Part of a small language model's weights.
Size: 12 layers, width 256, 4 heads of 64, MLP 1024 GELU, vocabulary 8192, 13.8M parameters.
Architecture: LayerNorm before each block, learned positions, no biases in attention or MLP, untied embeddings.
Training: a variant of Muon for these matrices, 6448 steps.
MLP neurons of a small language model. Each row is named by its layer, matrix (down: output weights) and neuron, and shows model dimensions 0-255. Each number is 500 + 25 x the weight over its row's rms, rounded and kept within 0 to 999. Numbers have three digits each.
After each neuron's rows, "raises" lists the tokens whose logits its output raises most directly, leaving later layers aside.

L8.down586:528520464500512460492508441479490500538476499523464490510513519506530456496520544513467433508499484505502498449501499468508523483508499511500454517462518491466543478515482511547510508447484464527529491505499510508509520526510459527523518479476494491535461539486530487480484501554497518559483528482434478530493501517466467534513496505488522495482476523529523465491511513475500510482528502446516478502509546449509479516543487504521498460460453490477521484484521514529494502509480475482478552466530524537531558556513506508491489488449495451525468503500501503472516511525492504528465453515458499490498503502499514521530498510461520448492499533493492492535464534504506522503474547524513482511487527509491489490511491510486525501530536465501512469520529490493481526512488496
raises: "ative", "ature", "cle", "ary", "ated"

L6.down639:545485502511562502500513483532570514485529505482520505492458490514530514498477465481474517452497500529492494496457527466494474486496485527492508455495481489477486466480490492490492558492508502457495501531473495469500480470500579436461491476513525508534495491491496515493513513463478474487504504457515493505481488507504486531508474501524507483497474472525523527502461533468506540488510496525501524462554520538535511501473542480503514480528509517494517491488540515490487504517458473499464497477513504477505504489512506515467478474511502480493532503504492493487472483528521485531492544499471465513505510529522512512503522532484497506485549509495500523553536507447479458551526564515441508468485496522502506449523481507480550566504527520515540529532481492466517474455496520
raises: "er", "ages", "ance", "able", "age"

L6.down402:545477548495542522466482530516511532500464456528514537514529548512519485496448477546542503496507471497482517480523474528478500495481495482540473489501496476462514482521532484519522505489499468486491476512500460493528513505498523510487514521501449514509498485471507496500513512485474463509485509446534552465518523507520520581486462504512493526493536480483474508522457512490494487463480455488493487517469563486481515515487481501482538539527537527523483504462506525479478500544518498482514493508513458530490494508502494511477524506521446469481508498461514511524495496525481499490535501532471505445480488485506555528511536515504492525506462522496488486545498480472510481467480512470493526481528499536497430473501458501513553523551485480491509493521468456539511482482519478
raises: "mont", "able", "don", "view", "time"

L6.down850:506489501528517474532517539475479480499474484530479450485463505495525471502498508498509457467496489524479476477502448503462499513473485516492501474474530467516496478534546478515504533505516516466486549496495504453493539523477480524545543507506478487465486508493576537511485553490550456542488476521516482531454512509505459476467539518490472505553497483497525520467515495546534485494481514501504500558489474527495559495539474510478504528556518511476489510527506484549497493485522537517505463495500499467517497499452521545489521484486529489478497520473510544493479470512493496516491495477472499513526457456498508518469490493511516524515432530524504489461473507440474522472491488504490489512528514478519489516540494464489487492521525500519491506496462522524535494478498495
raises: "ure", "ures", "ering", "ers", "ve"

L4.down408:456589503481505496478489521534534497521485524484483492509498492470525457486504500512517499461493500495479490515523498513485502504505490516426525481485490483479522436484480474453522449490466489452506503486475487495481513520477519467486498514534516506478490482482538532474538511508495476519508501531470524496495509530487478459516551501481508532508463532509433525465476504523497472491573515472491516488492547487493511507487502485512501484506454521489534492512481500496457526511503521510540513490527495519463488511441542512494436513519498552474523512508528499492490505550534484490491531492431498529473458499490517503466510499483489481529506504480547514505497467449507472504492526487487545527520486504512474538476500532534502507528527525490521519550548498502478522510488522
raises: "ata", "ural", "ti", "ants", "unte"

L6.down74:484571499517483562466494490549491482469494510483526534487515448473498569517462529465517499485479458459469528527508512509511527431541464506535524506495479519512483485523446509514515495513481520491505478481507508480514534531477535522470498492508465527490502496475515522500483510498501476546451475529531523505496518496501537497517513558475482524465504504517513481525460495524479492479507474496480502498504445504529518519481492478481515533499526490461499489486507491486536497489465492508465503496480483524504523557485502499502514486526468506529516492505526487482494513478487544513467448485467510521541473531574487473487486538486497502511481482525499467507519552523513508458495546482480471491508516464477455500488545493500468507497476502468484484523503555504519456453502509
raises: "ander", "ans", "ano", "ah", "less"

L4.down639:507467546547541494543492543527491471560508534519514465471487522477527476460482505513483488536515479484532499507478484502472522509483479506522473473490549536502550475487496502486488511481481492537480495512503464461513500513500472519468501531462501516537451500560526564505505473496538464511530488490478495492476468472491472519479483523471528496531501507526479494484501461527509457530504477539492511504526553499490528496473456497482490531468519521484501464497495485538512500544484469523528454519506499513491508501479514498495516521476473479488505505486523495486501542460493515544492511529464521525537502533543520504494541469531511533486505476525473497490490487482540513474493525470474493497474517517437520511459483448473454475515482511491532485527486556507512508467455486
raises: "ration", "rant", "rate", "rated", "rator"

L3.down732:493476528539526463505504545498437506495515513520478457460515536468497548527498508526520524524479493491493438461521472505470478538508551476469471515475557537481505469538493504536508528481489530512522502493518491528513514476466489544494483494522494519499502526505537492494476524502503489444502507491488461528503529513511499461494524440519504510524481512465505496473474524547503502538501497463548486492473517490443512501518499461483465513483478483472516494521488491540501502519503522477450504524492451526540515471496532472504483478501488498530532527506512517563569512477521469537498488472490507462519471473550527547493504519531475473529502483519470553486474480459471505499479498492466520506513501497485496494459513532507479502479521528509491493484494447508506501500481492
raises: "ui", "uda", "zen", "uo", "ture"

L6.down24:523500524526522524480467490494499437508511489513522497499537478492538519530494493518533517516488462524451502501487502516484512537501482503477529511482492512472461511497498489499482498474510557499475555514470463516482504502517482523511490504500500512452513549518484481470500500529496506467479495549520463519447560457538494514526499503524526479511478500480462549540463495490485486477516516438471485505506485522514447483475543519518484537502531514452485481470467493455513496471499481507492520502492430505474479539517490527519486462458488501516490497479529485470498529472530526541509549499474532526511523520483444524508488489490475497513472509496462498467498466505509480525496501492501468506533547493558545500482491544509489512542519532517472531474462527516482522514497463
raises: "uz", "uses", "ud", "ils", "iter"

L8.down843:521471517470556525536528506497473519518480525495498497554478505461466498459501508465546512477488484533498486481526494498530517481509532509474507500486528509535529497504461524516464495476536476567512469509506523480482522464521467475503506524505495507449502493521543499513542518540499428503494482487523492488495489506548502467467518480510490500495501503562485503533536454474544512507510461481510512490515541511504514482533469515456478487509504493500499495510488530523513491477486519460474503496488470465484490483523511511545507486552542504543484485502547460510464523496487431494488523472523529490468509539469464491475542484497488506476465548494527512499503498478519479503514475446487518501498487459514496502550511502466483494507507482499505472488462570479515487508447497
raises: "ure", "ures", "ural", "uring", "esc"

L4.down279:493494516485515514531540541488531494470571512526510496540564490504502535497496532489501517484469490480512510519478515536478488492487462504471477514526494515500488539513526514496516519456469462480507461498492465510498474485475501488476501491505419513471511479509559474465492514512451491498513485504520516520492494528498509519527507515476494503475467487546507493451537482486544542459537492485549477469536524551473515506527499475471499511491515507470492484536505529513431478451514467488525479478466512494519539495524485501505492512489474477506484494466488467443496525517514498496502514512499480495454530525487507481500544498541490535483480465494507524484511521522487504529515462468518494475505502511529542514469486518515491533487520482468564502521493534489551506436510543
raises: "itor", "ria", "ym", "yn", "ient"

L8.down727:478513488482499506531517514458489460490549540513490489484536496488475496529508512505492429477514483511489500484454521506495485521480487513498467478503473480499543511451477494512498481508472483490485479522483529542530486534487492523467497533481500549473516452506503548532501471557495495542518512506517474483511459498503483509483479496482469542524485515553524523489527481492498513525473520492510482536502493530479537500504497504486482520540509562471512452539512504505539525509500448495474499494517470516522464506488473456486510523554468459511502509487519525489490502446539507527527538501480497505480478492470492508452456529469485462537485548517552494473468532512481500527491453484505493518515463525519553507471504527539481511478470530469539478475488527511488524497466485
raises: "aun", "oon", " County", " Location", " State"

L4.down979:505455516512499451489487525517505529510471547499515459444499449487504506464497462501483557478492507510536500491500519538514537508472467482505497470518469535474491531515525556494547531497509514463460482553457500493511489512484463480516484527485470505497506518548478464533497502483521531487493478468530559482502482509533487464493501513499487494507478515522518500500518496493492490460568519465473495513505474473492495505520529511509487517501453516484538459487512486491489471511497505521448502503525488529455526511511476477472471483514506493469521468519534477486464492495509454551516481477515508527550504493472456503520484462498493549476509548505433484480485511552531490540509526499529467472538473529489501503501539521519476461498484508490522496478537529519512517477503493
raises: "ces", "ce", "ced", "ity", "dal"

L8.down213:462477513526486526500514520473503454489503459469517502476530504500481427468529469517528553466483466455482496476496536524522501534492482491488447536556540484497524497557490491482539515489502527539480495484500478518522486500497536495508529513490479501509518522466528533500461495512515476528540474501515548477556534503508507511495501504537465473516488518488518448503512481482513561481523465514523476498469482493535522522518507529500515537515464478474508485535486506503546500488514485486494461502527483517500477508493504489499483474502518507461463491524549492449501534503487469544492529494514465498523465467499478537535429465493477523513507479488488533495483489455510524483452498543493493477517501488498511500452490472523529493486513501523536508470488494527473476506493444
raises: "ce", "rial", "ces", "ced", "rio"

L4.down870:563484427485474448490516508490495513490526543530506465476474472503493447509490510478505556448497476518492510505529487502458494523514466448481513547539457516483487486486493499462504522492495489511533433511522528497481533513519483530500453497477512494461483498516510497511492509517519492487477519506502474497538441549490530506459476514505479490488505469491505515548477505526473501493477510482493512544502434476531517502490507467491484481506498527480514463486477499504481497492512548498429541476483501466494518518461519492515513526533507515481506493510539488502459512514512525495485530509540490489522488504524476507518468544514494500536513514469500468517554529515486483547476522492511512494486480447508476473548486521477516503512539469522529496516495524548470532492545480
raises: "ised", "ș", "ford", "ist", "ston"

L8.down750:490508509482551526501504482472542486505535491510441495498451526504500508478520502491492474461502523461520495478542521474490506502491463522530481522465415515478469452475507480501552499488458450489507513481521544503485505522499517476487501549489521486460524511520505527488485509480482549515541525484509488539451494477541574480479491485541519532463480486540501490489485464486484570476460471541489481504520478492522521522482486516508486497486498523504463466520478476516476489507490526499530480517501481528500514530463500504460537499513524478505491495518513501488499515471495500470513502493505528516464504542508503476499550561541512463516477531484501494501525503477495525543481510516492496490505495511516459488453535488474508471482528521577507495505493513497502480515457476
raises: "ist", "ique", "ica", "ife", "ili"

L5.down301:501469525496521464547553524490537520519509519508503480556513498479500509494462517544469493481456498485507488525515495454474492498490499497509494491504508506487483510512475484525498523491496514497509478515539519454473530480503486540547497505501465533504466526491519480490493490470456560470497496480526512510532551504430485479509522526480484527511526515503514498491493530512513501481491527479541514481482496510461518514482495513448486471548530456502493490510468493555502514532486505532471531518535501458463521482475526493450508473488476459509485504504514539570492546497485504496503504509566512512493532510492500494485481483503435462517475426497495568476544531478500493529490533503527528496524483500511464498495496484482466499500465498462539514497534490510467482493464496
raises: "etic", "uit", "ments", "con", "mit"

L6.down928:465484517466478526461531459523509470524489473503501565510528530496499514495521475520504490448515520493504476512534468494508487492460495536478514471478474526522468506507518527475498534543505528504494472494504506490519498471495527498490483523483498496493488515497529501494532511515491485575503510492475518502492501493498425484526486482495554489513494498486473459490535532513532487522477510403559457513480501491442527465508523494501537499506475508492541495487528496478521523535473466532529478500505461497529478498498489496494512491469491468446503485474484555491505535487477451517493499527476544481462518510499486514559504490490511478518498530467512534462491493481526457471464491503510476509540501496510524499502531485484488536484504477528526496503563468508526471543541504
raises: "ivers", "uke", "th", "ft", "ams"

L6.down156:481507529540521500450499490508536522508481499529507476479508498471510489522512512488458430503543491491487461508538533526456543513544486528517500462508521514505467470549506499525528523469495500521531475466499480470441502523493539507522527515496497490467456501524506491466520502519502475476458483495490487505525482530522506506536501516494478517505471540496491462516487512486466504477539545457525525517521482484457534495514503486501471487469556514514518491556493508488502473543455494488502460500467523524505516503483469477479467485488526505500506478496480473494479525534556517512503450539510527515491473517502523463508491511457498489539486468501490495493520534545500462530457504500494494478526527508475477502443547523532477530479525472471527522439479516483517482455517510
raises: "ary", "ature", "atory", "aris", "aire"

L6.down388:504515498481479506507482540448520519517503516485504492502493482491526540542498516434514517521500506528507486520539457471493485493481507509498522477479501469490521521542463502498524529478503504539508456473461487546536481518509555510518472474462497505513496474492468544498461473493477481516471482519505485471534530521520487502505480480525545478477457490460507557508528509447530482524488507504499497510532535454443475483474512467475507511488477530553496513490488536503499459519531473517492506498507538454527500472549477526524514495515551516489491482487499475496460544507494480487488524442506534526508526512486475448496512445470460497499510537497536502516488490494533509511477487492479538484485522499539495472536515473531492479528513482520480492512549525533458482466533473
raises: " scoring", " stating", " reaching", " allowing", " winning"

L5.down1007:520523454459506480501540501477482483523455537537501501464489551496495518511528514526480507519507545523514505486493528504527507543488516472476490537481470509482483506498530551518516526485503511474506521554488529494492521514498516523524536506515499542488489541492510527525490497489498508478534504498487481466480444468468546473476506506493490486530494471498506458527506521504483453456476523510495525484475496515506519528462496501537531491488526495474467509516555462491517533528489490553458451500463502502466497495472492463495478477464494569523505465521487499450516556464478498455489515540489471482509476458513500465478484510521478502487481473499529495483427552521516465499510491505538505551508504483474479526471521536495522536497518524495461476488472507481505507521505531
raises: " it", " he", " they", "ures", " she"

L8.down276:515503476501471501477463529516497489542551484534464548535476436496466498482474493502544486482499484518459485488533468488489537525495528500479484496517501532492441497492515536518492476515482500506472527524483504519517517499485491451474547575507521533505518521547453539470501493504512509465488530536525475545526468466510525493501490481492524470540533484523518489497538498487470463465499515537536468517473501493488559509434477451485465540511460528510507509500497460494504471449514503501511457512507505524495516516524485482492507482503512515502512508481531528498485509467512523512498504496510496525487450454502549469535464486477505520499499516469508483498485498476499463481490519537519507502502453475487493510447478477526547522513514540476507530532525500489533490496485514
raises: " they", " him", " he", " you", "our"

L8.down495:502462467476506472524507456470507497513462507503491461519518538490495466541472518508497508494482532498503466463496469516496513538507499505472504528520506479496467519502529535489519476486468521487531497495503532521532489488498533539481474494469518529517495499494472498472467540484521509502553477542488510497510543516481492455524475483482532492501465480493464514513508525541517452516490531522505502497486483497493535499482525495494495514484485583476462487460508492511482494511503488487485484508499472499550512503477524473497487497462521534516488498472549489490485574506514453469544527508481500450483504468519501495539509481503501484510504491532520560476497529539487465496508511503538507433479462461513540467513481483475469574473530509530507538460516506496504480508560452
raises: "yp", "rica", "ang", "roph", "unk"